config = dict(
    n_layer=15,
    d_model=192,
    n_head=6,
    n_kv_head=6,
    head_dim=32,
    d_mlp=768,
    vocab_size=602,
    activation='tanh_gelu',
    norm='layernorm',
    norm_place='pre',
    norm_eps=1e-06,
    positions='learned',
    qk_norm=True,
    attn_scale=0.369,
    bias='all',
    tie_embeddings=True,
    parallel_block=False,
    init='normal',
    init_std_qkv=0.0416,
    init_std_o=0.0517,
    init_std_up=0.0596,
    init_std_down=0.0596,
    optimizer='muon_variant',
    lr=0.00891,
    beta1=0.95,
    weight_decay=0.0,
    lr_head=0.00743,
    warmup_steps=0,
    schedule='wsd',
    decay_fraction=1.0,
    decay_shape='pow',
    final_lr_fraction=0.0,
    batch_tokens=32768,
    seq_len=256,
    doc_mask=True,
    z_loss=0.0001,
    train_tokens=259100000,
    steps=7908,
    dataset='wikipedia_en',
)
MLP neurons of a small language model. Each row is named by its layer, matrix (up: input weights; down: output weights) and neuron, and shows model dimensions 112-175. Each number is 128 + 24 x the weight over its row's rms, rounded and kept within 0 to 255.
After each neuron's rows, "fires after" lists the tokens most often just before its 100 highest values on Wikipedia text that the model never trained on. A number after a token or word is its count.

L3.up201 [172  69 173 150 137  87 143 147 112  90 128 137 149 111 120 151  99 111 131 129 113 132 109 142 144 160  95 151 145 124 136  92 139 151 168 128 158 157 145 122 118 114 120 142 122  98 136 160 130 116 103 130 116  91 122 171 119 149  93 122 113 106  89  86]
L3.down201 [138 162 126 154 121 141 109 131 165  22 149 140 115 164 131 122 143 118  87 103  79  90 130 132 144 126 130 111 132 130 137 100  94 161 113 159 153 103 138 110 109  97 124 140 136 142 118 128 151 112  86 148 118 157 143 185 127 144 109 152 119 121 127 152]
fires after: "h" 30, "y" 10, "'" 7, "e" 7

L3.up763 [125  56 119 125 123 136 159  98  99 129 135 104 164  93 105 105 121 146 118 126 110  87 147 129 116 106 148 131 135 130 111 149 183 117 134 109 108 140 161 176 120 155 116 144 129  97 149 137  81 200 125 148 118 130  90 135 135  73  88 175 131 127 137 116]
L3.down763 [130 108 128 111 156 137 151 102 138 132 106 110  98 139 112 163 162 114 137  98 141 108 142  91 173 139  97 128 124 120 167 136 143 127 116 115 115  92 138 157 153 132  81 105 161 141 125 124 163 141 151 131 102  83 110 135 131 107 132 138 136 145 173 159]
fires after: "- " 18, "N" 15, "e" 9, "O" 7, "n" 5, "ot" 5

L9.up71 [146 145 132 120 140 141 137 105 125 150 173 119 178 164 120 125 103 147 126  85 120 131 122 147 121 108  84  74 170 108 152 158  80 151 122 136 113 148 146 134 113 116 104 122  74 102 161 148  93 108 162 117  94 134 125 110 149 161 143 116 142 136 150 159]
L9.down71 [169 118 138 109 153 185 130 106 105 132 102 141 162 170 107 157 112 149 163 134 148 141 144 135 122 137 126 130 146 102 140 149  98 134 146 123 150 113 117 103 106 128 153 140 105 118 164 104 141 156 169 132 123 109 114 105  99 155 143 151 134 126 100 118]
fires after: "m" 20, "i" 8, "ar" 6, "oc" 6, "ov" 5, "L" 5

L2.up11 [100 147 124 154 105 184 135 129 109 132 119 161  83 145 125 132 116 168  63  86 134 111 126 185 120 131 126 127 139 151 146 162 135 161 136 112 135 183 131 160 130 160 149 114 160 126 119 121  99 121 116 140 155 115 114 182  85 132 132 111 127  88 141 134]
L2.down11 [152 162 131  81  76 181 141 154  97  99 159 142 121  96 113 109 121 175  95  87 149 145 159 133 115 144 123 128 129 162 113 115 178 109 151 154 133 141 141 100 129 137 102 154 147  96 141 119 148 113 103 103 153  96 153 160 131 147 122 104 131 100 132 107]
fires after: "is" 18, "al" 14, "g" 7, "th" 7, "D" 6, "f" 5

L9.up228 [122 156 149 141 138 165 101 140 144 169 112 148 117 122 118 133 115 162 136 100 164 134 117 153 108 134 135 115 102 166  97 117 124 124  66 113 125  87 126 177 125 130 129 117 119 133 136 133 121 147 112 138 135 185 138 119  96 123 137  86 139 148 158 125]
L9.down228 [123 151 121 131 101 148 116 126  76 123 116 148 135 159 145 128 140 131 131  88 117 123 132  93 128 131  98 146  89 150 129 103  74 154 152 142 113 107  83 107 126 128  78 146 111 124  77 151  97 124 155 165  89 119 145 172 139 133 120 143 135 115 133 101]
fires after: "| " 93, "al" 6

L7.up74 [119  87 130 114 145 150 170 114 114  92 134 115 112 115 131  93 140 149 107 116 156 143 181 123 144 155 158 122 165 171 164 119 120 150 136  91 120 164 141 126  98 119 167 103 131 124 112 131 138 148 129 125 137  99 151 153 134 129 110 102 129 104 137 153]
L7.down74 [126 166 150  96 151 100 137 111 127 124 170 121 175 135 111  95 122 133 127 123 118 121  93 110  77 105 135  75 143 169  89  96 141 145 157 113 135 129 113 158 168 116 143 128 123 116 159 111 140 144 140  96 128 120  96 165 132  94 115  88 124 121 125 107]
fires after: "f" 25, "be" 13, "e" 12, "i" 8, "ing" 7, "ol" 6

L2.up479 [173 136 137 137  96 142 174 158 156 149 124 162 100  96 138 107 143 137 131 118 137 105  86 111 129 154 153 159 128 152 148 121  89 100 114 141  91 201 134 125 145 154  89 162 120 121 125 109 113 114 128  88 126 113 135  75 115 139 133 126 112 150 143 174]
L2.down479 [132 120 148 133 175 160 146 107 155 124 120 110 128 107 175 151 122 161 147 148 121 131  98 113 163 100 165 170 148 140 142 150  85 118 150 152 140 114 140 179 135 134 150  99 127 145 126 129 127 137 126 137 126 159 140 131 120 183 130  90  94 133 114 136]
fires after: "E" 13, "P" 10, "B" 10, "N" 9, "A" 8, "R" 8

L2.up559 [173 157  55 132 137 140 157 108 150 125 123 127 128 177 173 157 129 115  80 134 118 162 117  95 149 105 102 136 132 145 104 110 125 126 158 187 130 103 138 128 141 139 111 104  75 134 149 101 128 193 123 148 123 146 143 154 179 138 162 128 128 139 134 174]
L2.down559 [ 95 117 123 184 124 140 151 124 119 112 147 127 108 149 130 117 105 147 143 104 101 105 112 134  76 118 114 136 112 128 154 118 112 106 117  83  90 145 116 117 141 118 100 116 115 128 123 129 157 106 114 135 164 111 118 128 133  75 119 162 116 111 184 113]
fires after: "ec" 23, "por" 20, "bu" 14, "up" 9, "b" 4

L8.up448 [113 117  89 113 127 151 157  73 137 127 116 137 133  72 107 181 133 117 136 163 146 124 124  93 133 138 154 128 119 122 119 171 130 105 132 124 113 113 154 153  94 173  94 126 131 114 158 113 124 179 151 179 106 142  92 164 181 131 119 134 129 104  92 119]
L8.down448 [131 158 150 129 145 145 144 122 118 118  83  84 104 127 106 107 132 133 127  95 131 144 175 131  96 153 147  76  98 126 148 150 133 131 104 131 193 115 122 136  76 147 118 111  93 133 121 178 153 133 110 124 144 141 142 150 129 115 150 122  73 120 116 136]
fires after: "on" 17, "v" 13, "n" 11, "e" 8, "N" 6, "er" 4

L11.up340 [136 144 128 169 161  89 108 133 113 135 114 106 141 139 131  96 121 131  86 129 158 141 133 107 102 124 140 147 183  78 149 160 172  96  76 102  79  95 116 160 122 114 130 146 150  99 121 127 102 169 124 123 129 120 144 147 197 134 151 140 135 141 139 106]
L11.down340 [142 127 153 100 149  60 125 123 163 131 137 134 145 110 133  84 158 119 137 128 119 105 137 142 117  87 156 165 171 125 130 121 155 137 105  85 132 122 114 153 118 100 103 102 106  96 104 150 127 161 125 138  99 105 114 110 108 116 150 124 141 135 114 188]
fires after: "n" 31, "ow" 13, "c" 9, "con" 8, "w" 6, "l" 6

L8.up625 [132 120 111 137 152 132 178 115 140 109 122 146 138 116 120 171 125 151 133 181 125 129 133  95 124 134  91 112 178 118  80 151 103 165 129 127 103 132 136 173 110 165 115 140 141 113 168 125  69 145 141 123 174 130 136 155 172  91  90 136  81 121 116 147]
L8.down625 [163  81 104 126 126 116 109 124  92 121 157 137  89 110 119 165 167  85 114  81 107 143 121 123 144 150 108 133 103 111 109 147 127 117 125 142 132 147 136 172 106  95  89 117 177 123 117 159 129 107 137  95 101 161 180 147 127 111 157 132 122 168 133 118]
fires after: "en" 18, "n" 17, "et" 15, "N" 8, "o" 7, "ist" 4

L11.up672 [151 135 126 120 163 130  80 108 164 126  98  81 153 156 153 150 117 137  88 139 107  92 106 169 116 126 165 162 165 104 141 133 158  90 143 151  90 150 167  98 132 167 104 104 136  93 129  79 111 138  98 119 140 158 134 104 117 112 132 118 163 167 147 147]
L11.down672 [132 181 145 125  99 135 108 127 146 113 115 171 174 151 136 135 123  92 102 141 122 110 116 113 133 173 151 170 158 141 151  98 164  92 123 118 127  96 128 125 122 156 110 124 139  98 114 156 183  62 144 123 131 119 136 166 168  88 141 130 115 190 128 137]
fires after: "c" 28, "C" 11, "ic" 5, "g" 5, "om" 4, "ad" 4

L11.up511 [104 161 120 150 112 122 104 118 116 142  77  85 132 145 112 144 118 178 112 137 125 166 138 123 141 152 104  98  95 142 123 124  86 128 105  93 100  98 148 166 140 146 122 116 117 129 118 120  88  96 133 134 115 152 166 119 158 132 119 126 102 122 179 123]
L11.down511 [124 144 109 135 134 171 153 113 113 167 142 155 128 164 156 119 127 130 126 109 131 127 138 111 149 120  66 147 151 109 136 123 137 128 104 115 100 125 142 149  96 120 128  78 166 117 108 129 133 133  96 110  90  82 145 173 142 138 110 152 148 143 130  93]
fires after: "| " 81, "|---|---" 6

L2.up523 [174 136 119 124 112 164  96  97 136 125 109 105 148  82 133 115  98 126 159 193  87 120 102 110 155 155 116 126  99 123 132 117  95 126 106 125 121 162 130 169 136 126 180  89 118  96 159 135 128 192 116 159 123 109 107 151 130 101 136 130 114 122 119  69]
L2.down523 [156 157  98 148 128 109 148 123 132 194  68 152 117 135 124 129 130  86 110 123 174 126 118 107 135 102 117 105 131 117 146 186 186 118 157 156 134 114 125 150  91 121  71 140 142 122  98 129 158 166 119 124  84 175 130 130 124 120  82 132 118 146 132 111]
fires after: "e" 24, "igh" 10, "t" 10, "n" 6, "at" 6, "te" 5

L4.up42 [106 149 105 155 161 130 121  84 138 148 152 123 157 119 113 114 156  80 141  94 144 133 101 165 156  95 121 201 129 143 110 167 122 142  78 115 115  95 116  97 153 129  81 138 131 149 118 131 126 142 125 129 153 110 131 170 121 142 118 149 106 111 172  93]
L4.down42 [151 130 131 150 167  64 126 121 127 136 154 134 141 136 139 135 137 123 152 138 136  89 122 134 140 143 122 111 160 104 136 128 128 176  68 161  98 111  97 147 142  98 132 137 102  90 110 141 161 142 121 134 132  95 139  82 117 130 140 114 128 148 173 108]
fires after: "==" 21, "ow" 13, "l" 12, "our" 12, "ol" 8, "p" 5

L11.up135 [116 136 113 127 113 116 108 137 154 124 129 111 104 108 133 174 147 123 141 150 101 124 115 141 135 103 119 141 146 153 109 156 100 117 118 115 100 127 149 104 153 119 138  95 130 152 160 176 143 118 131 166 139 144 130  97 148 161 108 155 125  87  87  99]
L11.down135 [116 118 140 132 146 133 136 124 124 100  73 116 132 145 141 141 161 124  96 102  98 117 149  94 130 150 125 115 103 119 167 121 159 120 138  86 106 108 106 121 124 169 101  92  82 125 123 167 190 128 154 137 106 114 156  87 121 155 104 141 164 111  73 144]
fires after: "f" 38, "e" 21, "n" 8, "F" 8, "cl" 5, "en" 4

L6.up763 [151 151 155 132 148 125 133 111 136 109 145 112 170 133 134 151 163 134 144 131  97 103 113 162 101 136 150 120 126 107 126 133 143 142  63 186 130 147 137 142 141 144 158 101 100 126 114 100  96 129 136 167 121 166 129 105 100 116 101 157 117 132  77 131]
L6.down763 [ 95 145 145 147 131 109 118  97 135  71 115 131  94 136 150 116  96 139  92 149 148 145 113 127 136 102 134 109 139  83  84 139  92 114 134 122  99  86 158 121 149 106  88 141 126 127 117 150 144 151 168  69 112 103 142 144 130 115 131 135  95 165 136 128]
fires after: "in" 31, "ue " 11, "on" 11, "us" 7, "ic" 6, "ak" 4

L3.up279 [147 143 149 131 114 131 108 143 123 100  97  71 166 130 107 127 163 146  96 145 104 119 175 140  94 181 122 118 129  99 115 126 117 140  85 163 130 128 127 121 142 134 150 182 155 108 153  87 144 103 105 139 100 139 143 103  99 120 139 117 163 120 100 151]
L3.down279 [ 72 146 133 127 136  97 126 123 132 115 108 135 132 122 152 146 130 161 127 172 101 117  83 111 149 161 115 120 151 166 100 129 147 153 147 151 162 171 121 100 139  75 141 111 106 166 103 112 130 145 138  87 126 137 140 129  67 122 133 108  79 147 134 124]
fires after: "ic" 29, "er" 15, "on" 7, "r" 7, "as" 4, "ri" 4

L3.up715 [138 153  64  88 153 150  93 125 120 150 122 119 134 123 129 121 140 141 119 113 127 113 171 128 131 153  56 104 139 139  91 162 136 172 141 124 117 117  92 114  98 129 111 113 148  80 132 150 124 113 158 135 166 143 150 126  98 113 146 141  98  94 143  89]
L3.down715 [134 126 113 143 130 146  90 121 110 155 143 109 121 117 107 153 128 147 152  88 170 160 121 170  97 146  73  74 113 131 108 132 141  97  92 102 143 125 100 152 120 145  95 129 117 109 152 146 107 143 111 119 150  79 141 165 135 165 147  80 128 110 114 121]
fires after: "\n\n" 34, "D" 10, "|---" 7, "ak" 6, "|---|---" 6, "iv" 6

L3.up9 [136 168  92 104 148  98 107 136 134 143 122 106  87 122 145 133 138 123 117  99 143 123 161 137 112 136 104 138 182 114 123 102 120 126 141 129 147 107 114 103 145 134 122 161 146 131 157 126 111 145 181 120 123 126 140  86 135 145 127 157  90 110 153  84]
L3.down9 [126 158 128 114 118 108  96 133 154 191 116 156 137 129 156 119 132 129 138 117 151 175 126 144 174 108  93 137 155 114 144 115 155 104 133 138 137 161 139 128 120 155 107  88 161 137 149 125 134 137 121  89 109 176 151 148 144 110 109 132 111 172 139 115]
fires after: "re" 30, "or" 11, "O" 10, "w" 8, "E" 8, "e" 6

L6.up702 [115 101 129 158 141 162 157 136 106 107 177 161 126 159 152 136  98 135 146  92 141 178 119 125 120 100 110 141  97 134 158 101 119  73 131 142 183 150 124 110 167 137 122 104 137 170 140 124 117 115 162 132 143 114 108 172 114 116 139  97  40 110 137 127]
L6.down702 [125 159 130 122  99 147 121 115 124 130  81  92 121 125 112 114 164 157 101 144 109 138 181 150 135 131 150 148  74 103 126 156 166 132 137  91 114 108  98 136 127 113 122  85 102 111 133 121 123 146 145 119 131  97 162 111 126 160 120 128 153 119  86 107]
fires after: "f" 41, "re" 17, "pro" 5, "his " 5, "s" 5, "p" 4

L7.up63 [101  91 136 141 110 180 128 115 137 119 173 144 143 126 140 108 100 123 120 116 125 161 143 150 122 151 149 122 150 135 162 118 117 101 104 138 153 105 102 122 147 107 160 157 126 105 128 129 115 122 178 101 141 114 136 109 116  84 165 138 108 129 115 128]
L7.down63 [154 149 118 109 156 156 137 112 122  97 155 169 128 128 126 136 147 150 143 176 131 128 140  94 103 136 111 106 133 134 116 168 141 183 112 134 152 131 108 152 170 104  99 111 116 148 125 115 143 144 111 113 152 108 151 151 128 135  89  84  98 118 103 130]
fires after: "re" 81, "j" 6

L7.up45 [110  88 113 139 146 128 136  98 177 118 143 103 143 119 153  85 120 177 163  94 148 145 122 152 130 100 163 126 138 145 119 107 161 137 154 129 121 127 165 114 131 161 138 106 126 166 138  94 124 102 104 129 169  92 143 129 135 157  98 134 133 121 131 104]
L7.down45 [115 144 117 152  98 170 138 174 132  71 163 131 117 133 151 162 163 131 163  77 144 151  94 144 118 152  95 123  63  89 113 145 130 112 130 130 115 123 108 146 109 122 125 108 133 155 113 131 141 127 103  90 136  91 133 108 100 161 116 107 116  69 150  99]
fires after: "f" 75, "F" 16, "c" 6

L7.up343 [131 161 158 141 140 133 154  80  96  94 150 111 124 150 108 106  94 147 126 126 106 135 118 109 139 139 128 117 113 118  95 112 175 168 124 183 108 128 136 102 122 123  92 113 142 156 144 119 157 104 129 127 133 120 120 159 132 153 153 144 153 171 111 120]
L7.down343 [150 145 117 137 127 121 149 169 104 143 163 154 161 136 164 143 169 143 115 146 133 131 162 133  68 126 132 152 101 122 149 116 126 145 163 142 102  93 101 172 145 150  88  86 148 156 122 160 145 153 100 120 142 111 109 133 120 121 124 142 115 125 144 134]
fires after: "ur" 24, "O" 9, "ed " 7, ", " 7, "A" 6, "sp" 5

L3.up14 [157  97 172  86 125 150 128 105  95 121 131 172 107 135  88 109 171 122 120 126 122 126 106 132 125  91 150 112  93 131 119 149  87 102 139  92 133 154 132 118 101 132  83 164 121 148 156 113  91 105 164 115 157 121 144 104 104 126 134 138 111 172  85 106]
L3.down14 [118 147 120 109 102 142 136 135 104  66 139 151 122 125 111 116 125 129 116 116 140 114 146 121 126  88 165 141 124 119  73 134 130 134 154 148 121 152 125 138  77 137 135  74 118 136 121 104 124 103 120 158  84 158 176 155 112 105 149 162 140 181 113 161]
fires after: "T" 24, "|" 22, "B" 9, "C" 8, "w" 5, "y" 5

L6.up551 [ 76  95 107 114 101 127 141 119 133 147  91 134 151  93  70 139 145 110  78 119 136 141 177 120 130 153 116 134 141 116  99 156 121 160 143 139 120 173 111  98 101 147 162 133 105 136 120 112  87 157 134 139  92 110 104 101 141 142 141 119 101 121 132 128]
L6.down551 [ 83  89 129 143 126 104 140 167 144 114 139 155 128 105  96 155 131 107 112 107 111  96 158 147 130 126 162 130 145 101  95 138  81 162 156  80 119 141 112 110 157 180 101 114 126 168 102 131  99 105 137 146 129 192 153 170 106 117 118  80 143 180 160 125]
fires after: "w" 19, "t" 14, "ar" 8, "G" 7, "c" 6

L3.up420 [132 151  71 133 140 136 148 100 135 108 141 145 136 130 175  96 155 106 131  84  98 110 109 131 101 130 135 129 130 128 154 129 173  88 143  93 151 146 110  93 116 162 111 193 156 130 177 115  97 116 147 130 178 124 108  92 100 104 141 138 100 116 145 118]
L3.down420 [114 118 131 128  94 105  59 147 144 170 126 142 160 144 129 118 148 141  94 142 126 153 121 144 125 109  93  91 122  99  93  98 156 158 115 172  92  98 132  73 124 132 145 143 142 132 125 121 152 150 116 143 136 106 106 135  94 165 120 111 157 149 108 153]
fires after: "re" 16, "g" 16, "N" 7, "G" 6, "- " 6, "O" 5

L2.up157 [125 144 180 107 132 163 141 131 141 148 134 120 154 116 117 109 106 126 136 114 140 116 146 120 129 150 125 124  94 105 124 107 126 126 120 117  92 155 141 155 151 123 116 109 109 151 129 104  95 128 106 127 169 118 100 119 126  80 132 144 149 148 114 153]
L2.down157 [105 145 126 113 138 132 128 152 130 157 162 112 128 156 111  79 126 144 117 160 123 115 109 140  85 104 149 135 147 153 152 148 128 114 107 152 106 153 115 174 145 106 106 125 179 172 122 129 160  57 166 120 128 148 135 163 127 131 140 152 135 146  97 125]
fires after: "P" 22, "D" 12, "E" 9, "A" 8, "T" 8, "N" 6

L8.up104 [153 128 131 152 100 148 150 100 111 159 125 163 132 124 126 128 159 159  85 187 153 130 136 137 160 147 128 162 122 133 127 140 147 156 165 143 120  92 117 153 126 105 135 134 111 147 148 125 122 149 139 158 124 125 115 129 130  98 146 128  86 112 155 111]
L8.down104 [104 135 149 127 125  68 140 128 158 138 117 139 138 155 131 119 147 113 156 118 125 121 123 144  52 133 103 132 118 144  87 116 133 109 174  71 158 158  93 118 196 139 134 114 123  51 138  94 117 128 156 107 167 107 158 128 132  91  89 150 135 145  78 144]
fires after: "b" 16, "e" 12, "f" 10, "st" 8, "t" 7, "B" 7

L11.up715 [ 84 129 108 146 157 163 146 107 144 135 126 152 135 169 130 135  88 170 116 123 115 118 100 174 122 114 122 120 127 130 120 143 140 101 146 154 112 133 140 124 135 133 107  99 160 111 120 117 127 162 145 140 124 157 135 118 132 147 139 121  84 170 157 101]
L11.down715 [143 142 126  98 147 118 142  94 139 135 140 173 135 148 115 124  80 175 140 136 146 119 114 135 114 109 131 140 117 115 123 137  96 148 144 126 114 142 116  98 132 118 114 118 119 158 117 128 121 137 119 118 120 160 115 117 173  97 164  93 162 131 148 104]
fires after: "f" 33, "ev" 16, "F" 10, "sc" 8, "p" 6, "en" 4

L6.up416 [130 113  99 129 142 160 167  79 107  76  55 106  92 112 152  91 119 148  93 127 118 115  88 104  99 118 140 103 162 113 104  69 121 127 104 150 153 113 150 134 108 131 149 128  91  93 126  89  99  98 152 158 117 132 148 107 164 127  97 161  82 137 163 101]
L6.down416 [101 153 135 140 140 112 166 113 104 132 157 140 152 168 133 145 147  55  81  77 140 159 121 133 119 127 106  84 158 125 143 103 111  84  71 117 124 153 110 177 108 126 154 123 160 140 141 140 130 145 134 102 100 191 134 168 157 114  82  89 109 134 123 135]
fires after: "e" 17, "re" 17, "ev" 6, "fic" 5, "on" 5

L3.up15 [101 162 119 108  96 148 122 134 160 152 145 184 134 128 121 120 135 107 127 114 143 103 112 113 123 200 115 130 142 141 146 140  95 165 144 137 125 172  94 104 139 160 127 173 187  98 145 120 110 110 116  75 105  97 136 114 121 106 119 121 112 154 112 130]
L3.down15 [136 121 164 134 143 142 140 124 124 102 137  98 141 171  85 109 117 109 174 118 141 116 108 103  99  80 144 105 159 108 121 152  71 156 144 140 131 104 118 169 155 104 110 140  82 162 137 123 131 144 156 157 106 156  96 166 139  88 122 136 129 182 123 141]
fires after: "E" 18, "B" 11, "A" 11, "P" 10, "N" 9, "F" 6

L6.up605 [105 165 122  74 122 103 107 110 153 141 132 151 180 138  85 164 125 134  99  96 147 102 119 112 105 147 111 133 112 129 149  92  87 143  85 130 107 158 118 110 129 149 116 132  83 117 135 110 131 119 128 118 132  72 130  99 157 125 124  92  78 122 136 143]
L6.down605 [ 95 110 157 141 124 159 110 160 133 149 121 165 138  85 145 125 106 100 100 133 162 171 104 161 150 110 112 147 166 120 158 129 130 181 158 106 135 114 177 149 106 124 106  95 124 145 154 139 128 152 141 102  52 125  82 199 118 135 167 141  80 152 112 146]
fires after: "E" 32, "el" 16, "B" 15, "L" 13, "P" 6, "C" 4

L11.up212 [115 137 139 120 112 105 113 108 115 141 102 122 151 115 141 106 136 114 100 149 160  91 124  97 145 137 102  77 152 129 188  95 118 120 128 130 169 161 117 138 176 111 147 163 152  96 130 126 119 138  56 142 115 149 158 120  90 116  89  93 116 122 107 122]
L11.down212 [100 121 104  85 145 131 131 121 137  63 152 115 132 106 131 148 126 154  86  62 124 115 108 157 133 114 149 117 136 148  83 125 142 116  92 165 150 136 165 133 118 122 103 125 116 132 117 140 125  83 120 121 137 116 179 169 150 131 118 107 139 153 138  83]
fires after: "n" 20, "e" 12, "ac" 10, "si" 9, "ur" 6, "y" 5

L9.up194 [121 172 157 119 103 126 135 136 158 150 132 124 139 132 142 136  96 133 101  90 100 131 140 156 122 142 108 128 123 146 115 117 140 135  79 125 156 100 107 136  96  98 109 120 151  92 109 102  84 160 131 107 145  79 135  93 143 108 147 149  84 147 158 130]
L9.down194 [170 136 127  81  91 148 136  86 159 146 137 155 100 149 163 106 151 117 146 137 113 113 111 101 118  87  81 108 151  99 126 105 129 141 107  93  94 118 107 111 198 129  86 101  83  99 126 122 125 125 166 122 135 102 107 157 131 132 114 127 175 104 106 153]
fires after: ". " 27, "s" 16, "t" 11, "re" 10, "G" 5, "\n\n" 4

L2.up48 [ 99 134 165 117 110 137 144 129 147 127 133 152 145 104 123 122 128 102 135 125 138 139  96 131 128 145 126 153 128 143 122 124 140 105 138 159 158 192 119 141 122 181 129 147 141 127 164  75 122 125 102 119 150 120 138 106 136  90 137 112 116 154 109 124]
L2.down48 [145 133 110 130 127 161 133 163 114 103 158 157 122 133 146 128 113  86 134 147 126 108  99 143 159 100 129 145 125 142 137 126 133 120 143 159 170 148 142 160 113  98 154 111 134 175 125 125 138 109 146 112 117 142  86 140 103 103 156 163 135 141 128 130]
fires after: "B" 13, "N" 13, "P" 11, "S" 9, "D" 7, "T" 6

L2.up200 [137 115 105 140 124 133 131 114 110 123 102 102 113 144 120 105 124 176 137 135 154 105 126 139 137 129 101 104 162 132 106 105 162 135 132 130  80 116 127 105 109 184 179 152 149  94 156 116 137 140 126 142 150 150 116 120 113 104 128 116 132 179 146 134]
L2.down200 [127 154  93 123 161 139 151 140 120 142 159 112 164  94 115 118  92 115 141 115 126 140 118 139 159 112 106 101 112 148 121 105 104 157 115  62 132 138 146 163 131 140 113 127  77 158 136 164 105 151 121 111 157 105 123 160 119 132 129 151  90 118 191 135]
fires after: "|---|---" 24, "\n" 14, "|---" 8, "ing " 5, "Com" 4

L3.up128 [150 174  88 172 148  80  80 141 102 135 116 105 165 133 164 136 178 137 169 161 126 113  90 127 152 101 122 159 135 165 113 143 159 112  98 132  95 107  80 102  86 157 145  99 122 116  94 153 134 182 138 100 117 143 146 152 123 128 138 155 129 105 119 142]
L3.down128 [131 136 149 143 139 122 127 116 122 171 167 119  77 145 140 177  82 131 138 149 163 172  84 123 173 112 104 136 124 152 142 106 101 128 163 137  99 121 134  89 160 100  94 139  99 128 144 104 132 111 122 124 131 120 117 108 132 149 126 136 131 110 148 127]
fires after: "." 71, "ear" 15

L9.up68 [ 92 103 125 151 158 166 107 111 136 123 134 126 187 166 122 162 118 144 156 126 116 174 144 129 114  97 101 154 144 125 104 120 146 117 106 132 141 135 137 112 161 161  85  88  97 121 149 155 154 143 132 153 139 110 174 124 157  94 160  99 147 166 113  51]
L9.down68 [131 101 136 102 110 102 144  87  91 169 155  85 135  56 111 161  93 157 154 157 146  97  89 122 127 122 133 148 108 123 144 103 148 107  89 116 128 144 138 128 109 122 144 103 113 154 143 144 140 152 128 102 101 143 120 156 172 116 141 103 147  98 122  72]
fires after: "p" 19, "f" 11, "in" 9, "n" 8, "d" 8

L2.up408 [105 123 128 126 163 175 160 168 135 115  91  99 103 107 114  97 172 138 133 131 126 124 170 108  99 149 126 113 132 161 143 135 157 172 159 118 118 131 130 124 147 198 105 114 133 118  98 102 127 165 110 156 146 136 154 135  64 148 113 138 116 111 107 123]
L2.down408 [107 124 164 104 121 155 164 176 137 102 133 148 106 122  92  67 141 106 134 151 127 114 166  80  92 118 120 134 129 167 156  89 122 184 161  98 143 135 102  97 143 124 130 128 103 113  82 151 135 136 100 133 134 114 149 135  62 131 138  75 157  84  62 163]
fires after: "g" 22, "G" 12, "A" 12, "f" 7, "H" 5

L6.up207 [114 121 100 107 135 123  95 143 158 140 136 126 104 116 157 133  99 143 159 153 135 165 153 179  83 109 136 120 152 101 136 135 164 113 162 136 123 116 131 140 124 162 145 159  93 115 132 147 130 139  96 138 133 100 134  74 186 166 106 102 103 106 153 111]
L6.down207 [149 141 146  88 114 160 145 163 157 178 128 108 134 129 169 148 111 104 118 126 132 123 128 131 120  64 114 157  78 114 160 125  90  82 145 154 179 120  99 108 126 152 140 135 137 142 166 144  91 118 140 123 119 149 142 119 115 121 142 129 137 159 136 106]
fires after: "e" 21, "re" 20, "E" 7, "le" 6, "c" 5

L4.up73 [109 138 153 150  91 114 132 144  95  96 145 129 147 136 130 158 174  76 154 159 137 169  97 155 126 153 117 134 153 134 141 160 123 112 105 137 119  99 124 115 138 126 120 111 128  85 126 110 162 139 113  56  97  97 123 123 125 128 133 138 139 110  98 126]
L4.down73 [110 122  69 148 133 107 143 149 114 157 117 101  97 146 146 219 121  95 158 115 164 147 102  90 133 137 145 128 175 150 139 141  95 120 144 129 108 145 149 120 176 152  90  99 119  91 122 129 153  88 110 120 113 100 147 144 129 169 113 108 134 131 114 146]
fires after: "." 96

L7.up689 [161 124 128 131 145 130 134 128 141 137 135 104 128 131 102 158  94 141 112  96 121 141 171 135 100 169 143 116 121 121 151 120 140 126 100 168 143  76 153 123 107 128 146 156 157 148 140 122 105 156 137 146 110 127 118 118 188  89 128 126 135 118 153 151]
L7.down689 [115 153 120 133 120 113 145 127 145 196  98 100 162 194 130 168 107 126  77 163 124 130 103 138 105 101 154 136 125 127 130 148 139 126 152  98 144 123 122 140 131 161 110 110  95 126 143 140 123 146 116 139 102 148 161 106 127  75 116 139 116 204 137 155]
fires after: "re" 25, "u" 24, "ex" 13, "e" 4

L9.up604 [146 125 113 137  91 141 136 175 176 118 183 146 131 109  65 131 163 110 151 141  94 148 117 132 112 158  97 145 141 100 137 128  98  73 104 131 125 136 175  89 118 116 117 133 127 161 130 123 150 117 130 112 124 149 104 141 107 101 119 118 117 142 116 155]
L9.down604 [131 116 114 147  88 131 113 118 131 117 116  94 150 126 126 124 132 159  80 146 110 137 123 117  98 123 137 124 161 159 138 109 119 120 122 158 115 158  98 156 114 125  94  66 150 139 139 125  75 135 130 164 130 124 143 125 108 125 120 119 122 171 135 134]
fires after: "ec" 20, "C" 17, "c" 13, "in" 5, "In" 5

L4.up153 [142 116 106 156  53 143 159 150 151 156  94  89 169 130 107 136 147  84 119 154 149 104 118 152  65 126  99  97  73 120 140 137 134  84 120 107  98  91 148  98 134 133 155 137 111 136 121  96 160 151 163 138 115 124 127 160 117 154 179 159 121 100 152 153]
L4.down153 [144 128  97 127 120 105 128 153 120 164 114  90 150 134 159 130 129 120  77 158 102 140 107 131 126 130 125 128 146 128 119 135 153  78 134 138  82 120 169 150 125 139 150 150 118 149 109 108 101 101 111 164 117 125 177 151 121 160 130 135 136 101 160 112]
fires after: "c" 29, "as" 10, "il" 9, "in" 5, "es" 5, "wh" 5